Weights of a small transformer language model.
Size: 15 layers, width 448, 5 heads of 64 (1 for keys and values), MLP 1216 SwiGLU, 32.3M parameters.
MLP neurons of a small language model. Each row is named by its layer, matrix (down: output weights) and neuron, and shows model dimensions 298-447. Each number is 128 + 24 x the weight over its row's rms, rounded and kept within 0 to 255. Numbers have three digits each. A neuron's up and down rows have the sign that makes its largest values positive.
A block is one neuron, or neurons of one layer that tend to fire together. After each block is what it responds to, as a language model described it from the Wikipedia text at the highest values.

L10.down101:152108127117127136121129105099146122127110134101110121106138104146148129027134113168126176129123131127125107147148129119176134118096165127129165104152160130126115158135137162078132144085144193176128189066113089116128113125094112146172150161170123140139099114160125111134098148154117099145150151148160135119127123124150143141128127097131156117136077117159107152149137147103126134138123139148123095122125140123137133154149100093109141158108114105146130
L10.down263:146154113146151114122099127090131061120168171102152157122149109133114106100100143143119129129103139131128097171139147093127099121122106107138119138140089132117165095130119132100135166094119104141166089139133134152114095131089165151141149131134125156130166141114086115115141118152119142119140131120112124069105173168106182093149147116148153084146141122149125120087174146167144141091117074135159144098124094120099145130129161100127125058136156122128097
L10.down619:097138158076128112106078150079126089117161121122155151085131172145104108089158114122135129121134136117143099161150156126119102098123157058102104134134129123128117097113164134128129106108132144158103142133125092161100096115094133106154165121073158133136163121124145142167135104158107125126095163132120141125086124158133127114101129162133140126127115115101144136088126109130127109115099153133114131101127116116140147156080157113122152091130130155136131
L10.down697:115134131133148139128126133109124161133102135090114113166150110126156112102147138119139122156117122132082099171095124145187126132087124078107088125144107057165128143115166143090097098163115123138152134140147168116146139123128149138112112101128162106140100118135106131133134145173108128122107110115096157068188137140131119097135125136068148105059119131113097121133134119117154120149166153092131132109136126126108127154117119146098145123115137155126107
L10.down833:136082115102107114116079162170117148139108168146105126098147115121108156125088125132144114103108130171188127150121105162144138071135129123146121102103119160116141131125156114136106120134146112140099110142146127121125131146128111118171099157136156169090135130117143093139129105148170062104151131156118091087172142148141065105145145145167137095119112107159166153143150096119128126111136150160128125109134104129167137107161102139206159170146156142146086
L10.down837:141174123098150162132147149114128132129117112128105141135095129157096131024123160108107204122097144160136121150113110160158137138130147138131080128152182112092106155133099133122140118129141112130122123191097091126090139151104152163113101102139116152107111159115072126146126096131157119123079135129089118146185124136135133098153143144107153122100124114157110119119151117139131129074146098142170137159128107113103131129118141141141123142155128121130105
L10.down846:135129136140156131140115082125138131132129147089128132120149145138121134086123120109119130110141162110073111183129116116142107170139108122140139100131146111123140157138117132194099146118146106180116103149158099120105156145131160168163119148145120141144119109119104125135170145117162135159134156134127139160147126126089143099125115098143115157107124123121099082133153122143137196121099125163122085152127148115123107177107123145135145082153134156143107
L10.down1197:105140100111107125117167075085134145122135165134130142113135109138097175144130165127118116132101139112126143118107093134114131080096128151141140161117096146118120107135143144132123116132144114120133133140113149132157106145088140161096167102120103146121124139118137144114125114119140111118128159151127088119130102173119120113104157118164102085108132154109118157130189113139154157105106123078156154133134135131145115156110092134123102149113143117078134
Description: Commas right after a city or venue name, before its state or country (Birmingham, Lexington, Sydney), plus "in" and name pieces in place names.

L5.down369:188174110129137128121148130109178139127116131122131108095103108101154140087119080152180129120129120182119142091095157144132105132122138141111134167136114157084097140127150160101099116125122158152128086072118164129131105134151130126156151106172187105125168131081162146156096155176133118096112155136094096096133128145120129150124124147111093115091107146069118118114110149114155137133083115103132164155125144121121127124100183136113139114116137159058137
Description: Final word-piece endings of Romance-language personal names, mostly -o and -io (D'Onofrio, Patrício, Medeiros), plus other word-completing suffix pieces.

L10.down86:141146091184123133138126110120155127135116115123128096111133124115129136177133087151142104069126100137108138105126151163144139091137180135128156149147171137115135125134108108107134113116137118096128140137119114134160099066161126108110179146090137139142136156125151135118162149135105136192117140134111160090135159123090119116152135144168132077153128125065104137127147141134153134123158101103131172089142168159108104122119153099156132150097135090179097
L10.down311:145172097172136137101090133115147101143073121122122106108111120121132131109112134178132119107122132151106122119134125155145155118137146173112143144097143141143139087134149125121170138119139122135120149096101164135131139117171146122111126123129113130172083126093111140149116152093140128193128102137102147133094106123119124117131119125134113106142159104144114118118132121162118193165086084144096126139143188161152134157144083091128110133117168189116110
L10.down383:153131111144108126128095183105101135111111106107111142147132119124129148072093102142100124117112107116158135109072100142103130127127175191104162107126141135136100130167110086101134131156131118132129070136132116097135109153106104139158109145128099158117125069123110128096171119101162102132155133125151144096147164101122111140135165112122175138086113127129137100145107113134160129136091095130168134114114174092124119108102133131062149155132168113168106
L10.down452:124107130149079120094154088150122098134143122147142134138146161112145129133125145058100177079124130115140153120163164158111119130128148125128129109135094141151098145145130114117113121157135145122153115136126115089155130108127119102088134123084130119099146144134092103110152143126113151101155128132131128103155160131119117112134127174170119106132114126091119089138160148112133141139138123165163117100119112093145144091077107123103153128125149106111175
L10.down476:113147153112086089168163131097135143106139098146150094165161159144133133077126140128157108033112128117116126103105126152098147151131094123135160116136133124102147125129132092126128167159171123137118109132160115103164124150135103122129086113136059149145116155128139151117113128111166136134115111103128114073150162129129170124125124171134140138126142110092130130066151087071131146151136076102121175101149170090100111124136140094109106135098126122062127
L10.down698:135130146144121139122169166069143086119122125116129110157118149112140112131093140130134138142107122128155086083118134113136129141122142145097162079081153113136083130133133111148116103108136119103099126139143125113147147156120116133137150147134121122110155152118133128153157137157141102149155164083107084094119112124130146146157106128112140129118121125163113112141128172169148135144116129110128109124090120113148122168145124099094172078129135146103163
L10.down699:161102107099118103137095134133139112116143122122109120091122129103130090157140145133129149129141159150145133127114122120151103117144123207101126155088166134163125089119123146182142145120138112145147055096159121092127166142137128141090139091142127097152131091106126137150109122091135137122176119117065094116071157155116145122103135103136067133125105122104116096113148124126123132143138089130147140124111138099112135180119123103109048153131120139156191
L10.down873:133170144100125128114139190133157131094073149109152139118132107064144129074128133125173114157118105126187110141109110107110102090100120157160136143104121145110108146093136171158087156112138147153138103126064122140158185118088136105164163135140123137146181123132102144124156112132132133150147153145147134086145120166141142140140157118147114169111145088165153116140179165083114145139113096094131091129134170082140116143131123081129122145171131137176110
Description: First pieces of multi-token words such as ind(ustrialist), ind(ispensable), s(inister), S(ylvester), plus "of" in "one of the".

L5.down1071:126123072157120117120155159125111127135168114122142102140117130126128190028103143132138128113134110113141107163146171151186116113143152081107141146132133133123139146131097143116109099142130108122142123120146109142131147123100129122145136146148130136122144151066132137091152119140152143145138136120103120105145116091142133114157080131122086152110125154110141184087097189151114115104120061137093163086130130126108158136115106116120123115146141148092113
Description: Month names inside full dates, often after a day number or in/on, e.g. 29 September 1987, in October 1996; also the comma after January 20.

L10.down11:091141110096133115141137134160113118129145121143116114140107133092103144138110148167130150095150133194150137094116111131091136150129152106104127128090143134130132152166096116109143110143114111118119116177171114128129141151133151135131111124146118146079136179090117120135143140131125120101148141133175151112100126091130158135105107127077103133139143087128148130106134125095128128141120154133099130143155110129137141069154162186123126129145158146108153
L10.down121:108134154082135121126153136072123128076109148112127151106123138151138131191110096150138162107158131149142094118163123169136146126093130141147111115140128104144131168147137132122072184103167116106076130070097126119138086132134094135134156162141123141105136106096114168092141088164158116087107155140136117175096103142110127125162118116152143122145121136161119152097120136131160130109105090136142132139138130145154137090107135159131136116115112155161111
L10.down295:135153131117149107118107107153135141125147122130165087139087133088139097160155150137119078102107156103136106154194129110140163130103143121121094119111146175117140127180148135125121127170106142142149169130138088096118069093155127108098137105100110102123134092093143156126131151143140139102132132144140101132175113106104136151094139130134112108122178157151106167134101075140153113127134112147111113112138128112119125113191176153133119121123116137128130
L10.down386:134123167166107139108141119138122121105135109142153148110126145116172117169108141117134125169142088117123139115149133199089151137110122122154083144104180120119148172137143126130157143098140133125155116078141124088155133107145162126125140150155141137095139089084132111153110110146125137181131091082178138155123111143105111066163111125145123104112133140136112127165159195092107101114104162100103114124188114116136111130096097150120141137123130125131114
L10.down527:156137102119139134084131133111109074146115140154139131128080115150161124142124123134099170141139154110139125138119078104094129115171165136128113109138113144141148131117123129132146183072109163176125123149125168098142161094127099141130119123112124086141080110106153097135122138146077106127122115134152164150134149157124161086143137138143107132128136126121107094129116131099122142123144143126106123130125156116116143122126144111116121133105151128154187
L10.down711:117138116183136098110076135130104080156153135130172128132063130072128099164096136146157129144138095109129123125121097140138146096079170094166095124096118147164132155143147106153153136109159119102103150157146122149109112126092160084126174131102109142127112148116139152160099124108103123117109131102118114081123151118074083137124113156131107172081114140154147141106156105156137108189104119143152146126133137101120096139125131125133125159115128100124110
L10.down1004:102151122131114111129120144085152126129130187169132139145118096154130141024133155105140098138156125152125098142115091116153120166100126114136114141135131114159115128120114157135116110114130112115125098133145100108132096147106141102096159141100106120116128105072182133143153139094129098131117112134151150071091119128144086171137116124095107130116108147129094099164125121119127139111122139144175117112110122109191112117115129179126133122145149136104133
L10.down1112:157104131132149107129171160130134114086130094122126113117125151165112176102126130116136137113086196119139147158110141131141143124171123170125125119129098108113155101127121142129113142127123163100115085121100177171155137130143144140098093108179115141127117144115128102104159108122084102090117111180121098114082126139132113158054121132105113133088109113132144105117095128110132131131143102102111112141115125106148127164062139117141090129144140088134134
Description: Early subword pieces inside non-English proper names and transliterated words, e.g. the b in Jalal-Abad, el in Çelikkol, ij in Vijayan.

L5.down977:122142107138114160115102155141122126117112135124102033173112121094120160177137133108134172087122118164065075093151111109128172166154138122119066128123116116098133116134115082156130101154123106126144168160154139116106134164148162135132139163178160137158172083127136139092141145101116097125172163110130162150145140148138144101158155112172132122116121151091130103082109109149143146175143151140114173097105146101128109115119138099158170098131157081097130
Description: Mainly "of" after a quantifier or number in partitives (some of them, two of the, any of his), plus scattered mid-word pieces (in-her-ited, Am-ong).

L7.down211:140167112161139141070140091121155113096134121149113130098129145123119156069150098119138118108124104148106132114132153109147123111083164118143096138109142138120119093134136129121094124089133127104095114110126127172151131103082089145107098125140112160100156131086133149154147176187135132128130140170114153118118073170156140151134164145070099132119118134090160153135102114185146100122065128103111111184148082118113140140135141139146146083109178126057129
L7.down486:123093149141119135142152153122115144104183122112154143152121140143133096171157158104093109117107141134071193135136162080150085127127113158132127148135086145041163126116145127108137132157121155108139135107099132164161095135130110115116089119133127122145141126126142156094115128139120131118132082137109139079112093158127091112121122121110107157145128123090147147126136106124144171116072130125138131148138134133161096192090113170131130113162156150104152
L7.down544:150157141128121137091126106125182152156083125125105142139135189132091176068109094175126122117169086139053120125108146094156112136086141140110159156102153125156162150177118172164165107070083145115111126113119152117132139120162103119160115098099123134146134130112118116143122148133134122116127112143116169108142109156129085155111154149056104092117086102100115095151094110159098140161113092141119088120101157145138134143124133148132116119126119162113150
L7.down618:169114142149102067120164086131125130139086176150073114120108162106077116101116100124107100115154119105152095095097131143175162163156151122120114100132118131146092107135127107109152079096147142110104139119135128119139114123158112174123147124120115151124130157127153134124127118125131124102156097121129129133145099107123134105139147095114137091144118101126071115089125091120120135145103125143128106161124125139137137088176068160186078156136100155063130
L7.down744:164131140116131142147181120097155206138093118136131089124131185108131116156136098111150152103136136157067174152127146181107122126081139116122135177137157113129132117098116129163114125121152147157097086126159123153123123128147119129139105148166155143130126152095100158145149132113149092136154109129111118151133110146126126119143126173153130101139096070101092159125110146140133072168089162072117136150176116147122142100138099171110106122161145096128115
L7.down751:126144127141141122100127100152128112064095133174135108138125155129109142080129119091131143156176137129163132102155126103131108168122154172134120132117136130124100118136106129128171131123143092120138060151118103080117111189157061165102109151130123153153071162092126127129126105096125128126149130154127118174145101120169143110108144073125147085084131160129143093149133134136132129175116098148144134099124129153121151144127094122114145146174119135075124
L7.down993:130114124205100116145123129101142093104148122117095118198106146116113130069111081118135132185150136143125163103098127100165123111079136137151140126114132122124113129147120128146138111136142128125110127106129119126138141110134112116104098119111107130089110106106145117114101117150119137116098155130137118146113150141149134131133116109125138107152159094117114122129138150165127141117101106105123162158093095102106121091119086118143130099155085106113117
L7.down1006:185166096148132132139165141129105111104116094133090133132116151081164113135163088115167126096120141142106170118112149094107142187150117104091123183127107134144125108122174170094105135120133125096104123121093077130123141121095129115155132131156151147161165156134111177098134121155184146146129094139119140102114111137125157155136147145133099116119119137138100140160120148165122082121116103095127152120144133162102132124146129079147193105129106131117119
Description: Inner or final word pieces of Spanish and Portuguese names and places, often accented vowels or endings: Jos-é, Patr-í-cio, Puer-to, Gonz-á-lez, Sã-o, Serg-io.

L5.down287:133128180120078133075149094135115126157138108134127153121102152103120152105126143096114137137135161103138146133132128178099106145129151133167134125118127119118165157153153087154099153123179110123090114159103163134144114145148104137122133137165145134152127118136135137147137141102181110119132091096121129120129149090145156152170122132105173142130115137153098133099158111143131068144110119129143129142091160119112125129124120097125159119114127086141087
Description: Interior subword pieces inside multi-token proper names and foreign words, often in cast or name lists, e.g. Hjal-mar, Mach-ado, Llan-os.

L7.down67:140121179135108148169140123112145137147150059127089121116138083152140139123091160138101130116147138158179102136156150106123171113108129125150136133123116148128122107154119122112120129105104143166131106126141123139134080144084124093121104158195107130130101171134110127134116148107129087109111128116119096180164133121161113088132171099133109110138128142125125128165134161070134118112169154102177109097112095110111129168122108065192111124129157127132126
L7.down103:138122107128154140131122143106121126135104088115084146096150115169127123119156119130108146104109148132083150126143129102138167133157095120122074161131105144139086115122113097139151122132142122097143056131127134139142147119146140144112112135131155158142125113106127147114091148122083151131113083119154139158133089110145127153126161109098127124117115118160125124067144062135139146107094151163114138090100124141170165176140114096155104133086152136154166
L7.down179:135101100108167108073132103130123091154144111106130142092091163139154119075098119154118140157123114156156118131136128161196152142106132111195140131087150155136103165097135083145165103115108128126075100130169103123161130144117126142118101123114126110188114133092125104095112116114096122124169127141136172124113082129120113134108133105147114102111138134096130146113140125079132144113157108130129136096141144123088139122143101137121166144131130130093128
L7.down264:129139121107106116125096162126136091136110163152092130144107147139113092008123113164112167149144109142160134139149105162126155158134150132164130151124161110160105098125122093121141139121153111125146127127150169122134106157129138095171126154108129139134135139125144097151094164136151126131093131138160145118153140159177131128137118127134113156152108128116158111120080126134118181124146084106090143141116118125112115157098136129144087140128159154094141
L7.down508:090074148144125134158138124160127126145159137128137121117112112126135110152099122159118117139124088073120130146139136175140120136150102148146084082145121132103083144107103113117122109143080144177139118127160092131114136157129151108101145111113135124121160128107132099110174141153112140144119130105122159153124103111147091113078108103128112155090126130153140091129174130083096117138151133132138094147139135115136172083138133155119102121118116134104087
L7.down817:149133163150155148145114190130082173138150110143115143108143118096153105158133127111119129120098140126131138108145128166121143137139140129181136100166131155091112134152151167158142104139121132134130126129131140133083143127105081125126154141117092135148155120104062090166110121125057086129145129107166152151117119115103098133103155145122139159116138116183128123094106142123100144152166089140159135151121132154146132147144127141124134091104125181141090
L7.down840:101164162111137105114112124127182124124120136109176129132135167095085148058048111115109141155136123181157125146135142115124129109137105134136156120162106116149096107104134149124073092146106096121153128127109097097175124125143150115128086182119125075102110116128135144110141134138082131111146119135175135111124124085132082143115097114112133087088150121148099153133098131102150127116113151126151114137146163097137148113132069142128134109145138150108087
L7.down870:138158103153156163122151091143165109057173106131135104139116127114147112107147167101111145121103097158135160135134150105138130107173095147110089141155124150098071144094124126129148098136155102124182136115116206148162153127071124147151143094106065127121113072115119101112145114114095108145158146098144109153144111117147149108171105119119138133094139119116136107120146115143106110109145119086131153202144144119110137140111087089147095134087136102066133
Description: Short subword pieces inside proper names, often foreign or place names, such as Mah-am-mad, Kaz-ak-hstan, Rich-m-ond, Nach-ik-atsuura, mostly in tables and lists.

L7.down415:105168174121124133142153169095134143112171106107176125120124138143138125103132120111120107126129160134120105111164145134097159130136127126155112145146102134096115107156105104109149118142131123088078132114153121102093098131142112121069175143140112089133123167124181121146130119138155111160137137166139097136144110124117109134092095137089117186127118117143127138108123149116125130104118112122114134185117174129120134161137059134123141126103093128125158
L7.down639:141115099092137156092153110133096135143119144133115123141107088157103102087096117092139158149108106130133089112100149118100117127117109134128124135113119091143149117097135158133130133119106100126119143133104148140108104125091150138158110163175129117106116082126076126109112129107164097104100146131116083109131129109114104153169085164072134140145101141136113100123118125127143124145104112125146109141126101144138146116131162140150087140156137138219146
L7.down812:102086129125156132111119116136106122126140166068114116107101142101104123117121157119108134124168137145154134142172117111191110136130104107096137099080147156123155201086139163159114144150092140080120143153164102135156143124114175135141113100145131093144123095102124135131120100119166139137139139124110123147116081155131138158136136150125123102109130124139136132092149110121144096119144152107148110132140114144122096069106121135126104155130137097155123
L7.down901:122110160120143146135132104130119129126163103112145155144146134071142117065071115146112139101117111116134132159125136118127089181126140125161173131122144110140121076086134094126123114168107107175126103111115138086162172156157107147123141147165138153134148124112130175104129134134129111151125195087127109105102118075064121117112096146118134112095123081127117128159156171120108111149128151176110099140140122099167127105137168124140137145129143152072119
L7.down940:162123129127090155155064133145147125126148174102129106119188151110151099156137145159147098094097139102060114150121083129101123123148110182128131132131119091093126125132104160143129125140137107163109133138104087104110147136126135168146155138139115153142115131146095129092112113114144124093120118181112115103079160114092123160112129126115165094101106130153131160138134108099126120099085144123155124141124135107133081119056071138144148138146150091127118
L7.down1014:122136146128140156137135114143121151136157106133146126153134113079123129027095120142142138151155134131136087115152141105151104127137151128100099156129136099145137143096122139165138153119128153133142113119119109127102146106084139169135134131141138113119126113132114129119132111129132097141123157145096108111142120094085074165103100123090122099148123120166084151156147153136131091160098127135111123178114114090143115126103172119134133141137094123148130
L7.down1112:121108103126124103106118119133135121128141119160109150144132110154102139089112164139108151167160126128127088178162140113179128148119137096136115108123128138123129157145093138105131141142119110146148146105085110132104139114147164140124100135124181147112142107105109091121128133121153114142149125093118083080161116159088131133123075130154121075096155142118110128130137112155098117120146088122193159183141131146141143076124163111147089154159115185116121
L7.down1194:138119142082113145154121127108142152135125118126119112152112106130137102135133121131141120117139163175129100122112091129130127123133130125105098093146136133160110115104120139144110099106111134139145106131096109140124133088154146140152170180169151096112178108072094088147163126107132139121174135104129104081154107129133105147093165117119102117121104122149168112073153157140097133127161152097169132162137150124126086106124134093144139143150119117150158
Description: Fires on the comma right after a place or name (Paragould, Arkansas), on month names in dates (born 13 March), and on mid-word pieces of foreign names.

L5.down11:133127143157143117116107142152149096146103109099132117113114132131117106000142111140111118139120138129136125123121142121118142105149148157105123098117109160103156150166120109117148137116126107150088101128140146106140179118104118112141142104130121135121094136105101135128131111104112157107101084116064132095075149112101132131100132136102140109110129135145135093122097143072116133085101142163131122075123116136093134091175151111109121127137132130142107
Description: Pipe or semicolon separators right after numbers in tables of stats or vote counts; also mid-word pieces of split words, such as Ul|t|imate, sil|ver, l|iving.

L7.down6:083129142118137093136127145155160143124102142158068173102119129166116093135138121091083110140110148139124101141161148116082192156115108144120154120112108115132094132114108113058159135126114124113091119149134150158116126155161128084179097098139072101119143161155164136128161106153118137145157127105128140129156152126152102077155112093141104112136137133109128135119138116160134148157137170129155136142141110120106127137151089135124144137108122127094108
L7.down131:161113108174153130119168151118126132152140135130119138118051091128122147120206165100141132140111136118100126120122106137139134115142091126144112126178096107088117140129140124150117138131164161083121102134127144148121090127123137143068137138157125116130146132110097162125119138154121164099106089089141111144165127150139136096124095132123092143143101128166124142138089158097154139112110108121107121103129129111094119113100171128124112138123139113115118
L7.down170:101116153126158141164117124138153132161081153134146138118124123095156132170122147155130169147122097110122155103140154125080120103154117093089116140135118139158173102144133165159068127103126129145136120086180141117115120118100103085100118137079126110131128121184129138098149125124086119161149159142101145112144112122166138119157138138123124148121117117153140116141141100183108136180103122118156141130131127135168145096127136109130113119123151142141111
L7.down542:123112114107164150144119152090098159102140156136094115132103127143119127074142156116134168136114073071127101149107154118171135139135143102092100181075173148095117122108112153124124144089145122127140114118110123157132117106159129147120074154129105125096131138114118104120085114153129115139083096131093144138156079117151131145121147142140117134124119136154095166113098154122201113125134078122126144126135151104142124125146138168096145116156146081098168
L7.down582:130100127103151115084137156131124155105121086101124122154138123147132089157154092128104151120162153169097137121139126148184158154127155129154113124154148127119084114155090105157134140068143176091112106100159128112173142120101104129114148102139150128101121141124107124171130090163148124138159173117162098173137076107141070126122168127097109134147114094158122142131161158108129148161107167145130135151103100117124059157169118134137139125121108173153118
L7.down1079:156113125153142128100163171137171084164143080142115143138143139158120131062107144114103116113125090128136090105133150142122121120111106147139111136109122161138148125121104116113151169112089161079113168146106110140131144117110120108207104117158102144120145083139129109145122139135129148092132117112126122103146093097103092164144126176144124156142141131103138112104167119099096131124095141170093113140133097130125119107129141175109104136158102135091104
L7.down1111:152133118158164112160110164153133111138143117124149142074105098157119126121091138122121148131159168153151109170129129128117164134129164137148154168154107151103110119181118119106065151143078121120156121132110157166133121106098118130128155100139091144121152128125117088141125112173157125132127094129122138142146096113148162129141157097116097151118142112124135138154126185088115147113155109146106121116143119155114119110091112178082109122061091145088140
L7.down1140:082156134136139134129130137153127134114139125146111075146113104133151132129126149143154111117098138155099148115113125153083166118134118134137167136130070119117119145127144060065114086160118093151145131137150146142133099154107116136148100124120122142122153127116120147063115124108083114115130113123137163078128147093124129158112144052117136145107163129129130142071128139158138173129161141098166207158124125124072133118174158118093098169154148121091119
Description: Pipe or semicolon separators between numeric cells late in statistics tables, such as sports career rows and election results (| 3 | 32), plus scattered mid-word pieces.

L10.down41:143137183164117155156098156100109169102134147105157094135141119135143098178153122120107168122151116161130114143107098126143125151111134143171176156201094142119136125134126175124159129147139106054155112102149147132134128092124194165136101128128118123129152155124119153103114088129123118126143164114126110102129153147076124144138090097140127136131127112128132109136187130142142136100125133132105117164121093128136121156106121119155125117129131118188107
L10.down404:116137114099155170148111109107108072125146147135134096130169141083091094116141100130078116119117102127166129118153162136124105122163158100147105177120156143104108124124124110100114107119159134170112123122151155105135111125153106129123119101160136117077149129119102125130107110142150105094121098136143093144113141086140142121157080128181152156172130101116157141100136137184154117133152126169070136117119155099135096130146125108113126143129163111122098
L10.down618:125090145112080125133141108153114128134137108155078113163110118119132112117131161149097130144124110143121126089135163128155140102154144106114103070114119098136102103141115187132147172166125094127151123132099154119125143090129172175154167154144099111092170142111132084120114139129167184144132136139078120139145103165165105116098143114153093140144127146131103124112161141174137151122108167134139095102116165141131116099116120105097103137124090149100107
L10.down703:116116083134113157058172119109074118130112116128073104145097141169144147088121154128104174120141155121157114124137175081122110158140151116125134137090143131116115157124123129124146151148129122131115154165104156096123136129109105112118117117155120094133079130088143125120107106124152155166137158102084087105140133109136142120125128108147141106157110162106163088127111113132151065109082111110123141129133115132094104141144108102101152125128117111136152
L10.down982:062128151169092136141161135079156119127147124154141138132125099108134110100110123116109118126095118118139167119132110078160127132151132089162139159134161110122144158103154131150148182141101140127133132109142097112135114133143149124133099086162112095134113131090127150096095120093167146149106126101147132127163115146125108120114132091113094137135100101131143173133152175121192134052126162212147151128119165120091070139118140136168092097177113157168083
L10.down1002:143144113112144126146122122131124150149159110167149118161123116132118132168130093181105149090129151061138153115107155153161137094097154106157089149107125116179138127176150137139148113128111073157103144124113145126117113145121129086130115134121116112137160124128134132148125194114117136126135170108147145103185131123120087106107122132098050153152118105119147134155141142143080114095146117137129127143102088120135157098128141139081176133149128151142154
L10.down1137:149114123126143141124145141119131124081168118154092126131114111120165118157167082139151116113153146170087091173157059128068089067156138102168099125169112148129120176103090118103151096126177114137122119136135106107153131112111115132136082132116182144093128093140169090095095099132100082147164116110128178108157137144129121119140125110162157104121065117147132133108138120143162134117167135102102065119116130119124146127117106097166121157129144118126130
L10.down1203:149100116119101156113101119088118081121115111119144137161094149120105140087110152132073138116086154121148155152139149130100110150135154144101173136152129170123116144158089131103189126148120160145135118105102156095118118155120072133076116151127110119134155137115149151193106129144118129136119106141136084142147153145153131123085093151092120121122145131128124114125168115124154089116106108142106127125084131122126118117153153147179141103163094125154119
Description: Opening or middle pieces of personal first names, often Italian or other European, in lists and tables (Carl-o, Mar-ia, Luc-a, An-atoliy), plus the slash in N/A and Y/A.

L7.down245:134149109104129121137153161092148139152119132102156110137133135125157090154120122137118123156131133145163143115116135105152115149122126100122127124126108111163090147141129115075124106094119102126133174137114124076119108094151109114130192099111141123158160131151168117099108124136110149112157129027122100111107150106111153105148180102132105153091103102117098119079182133132139082106129125110121148118121113108117115099116122063122098106104117091124170
L7.down286:133113122193120122110132129124115119099131166115115102177145174111149099040106101123155088102154148122112139121106130127100120163103128084107129120113187148123133157081203117108123122142136131135132146109116131163123157119130119127120166145130120140127122141110137184126136132116100155110117163143132149141105138109159130140124131113143129166141140147133150110098153175131105098109155091133112168109133110088129117126149129154124134148121136101112126
L7.down431:128150131124142169084181108095090121158084130144091136114115115125131097076146120119132155109160148153077119103158149144138126144131114114168125109158148114111143131108124086133152087111150136136172111126119143115123094123131155140124136131169128132108116145138172123143075127091088141097128126127136131104113138133122141115059125103103099131137120159127097096157151140120140111164164121118141140145140107104125143160149122081107131160153144121127124
L7.down523:121107135067130091112069146142130131142174113117129126137172126106117152117142131111134106163143108147105132107137112137132131124085154144111126114106104085118084170127097105133110150154120115134163113140163103101125122147147139094160120103096081123118137139115122082165119130128085133147112112134145109135096121143102116117138122153160193121067101154130103119090104140108149116103143118170156157168133061118114109144187127131158172105105098148092155
L7.down792:107130152145136097146075150127137128102182104140117132126111145146141142116129124122126111076132155127137128090155177097140122145121083127088109145121170137107120129105086139117132132123138157124166112127095123165108108169158164121116160161145100130108118096116138112129090103138151105133139112097147107094119138078101116114148111175088131124127110100126132119104139161147101137123124132084161136086131124107130132180128109132113101163114114121139152
L7.down801:085129126151143126105151089156147133162075130161103124119108146138124121145110122140138148114098136088078150111133144119187138094094158126160132123103171124107116093148117140136120134101111100162122150150071109119133132115136143114131110104145118112136103098139134137099138105127177142122102145137135136119142099141117189100110121102110148111085128146110149137153130104130128120205137160147141155102087096126141107114151087096152183123124073094154170
L7.down845:132105143085130133114113171141094076133113164112127115156096127123138100081118083120164169121105140103146101119132133138144142109129093157124135134122150096153134129168138140094109101123097103106151114116146151125090110154119114124130105142127165117085150150151132137105121155131157121111114126142095146102118129131070174139096109148133120138130138154152154123096116153127102081115084134108122118134129157126120117114145113067109116115131125123089160
L7.down859:123101093130147118164104133149105130114148117118146106075128127108114099154107139106109184141097146109114129103098091097132087155155172086123123070176152170155137112081138170111111131169128128115115107156145101139079107073116136136124095145141102119083140142107098135092126135125116116110128135132131136116119162131116143100116146147111140147147110131099167118082162089138117123114131154133095150108073066105130175152083124114101092132135131174184098
Description: Fires on "of" after quantity words in partitive phrases (many of, some of, few of, one of, most of), plus scattered mid-word fragments like "gan", "el", "em".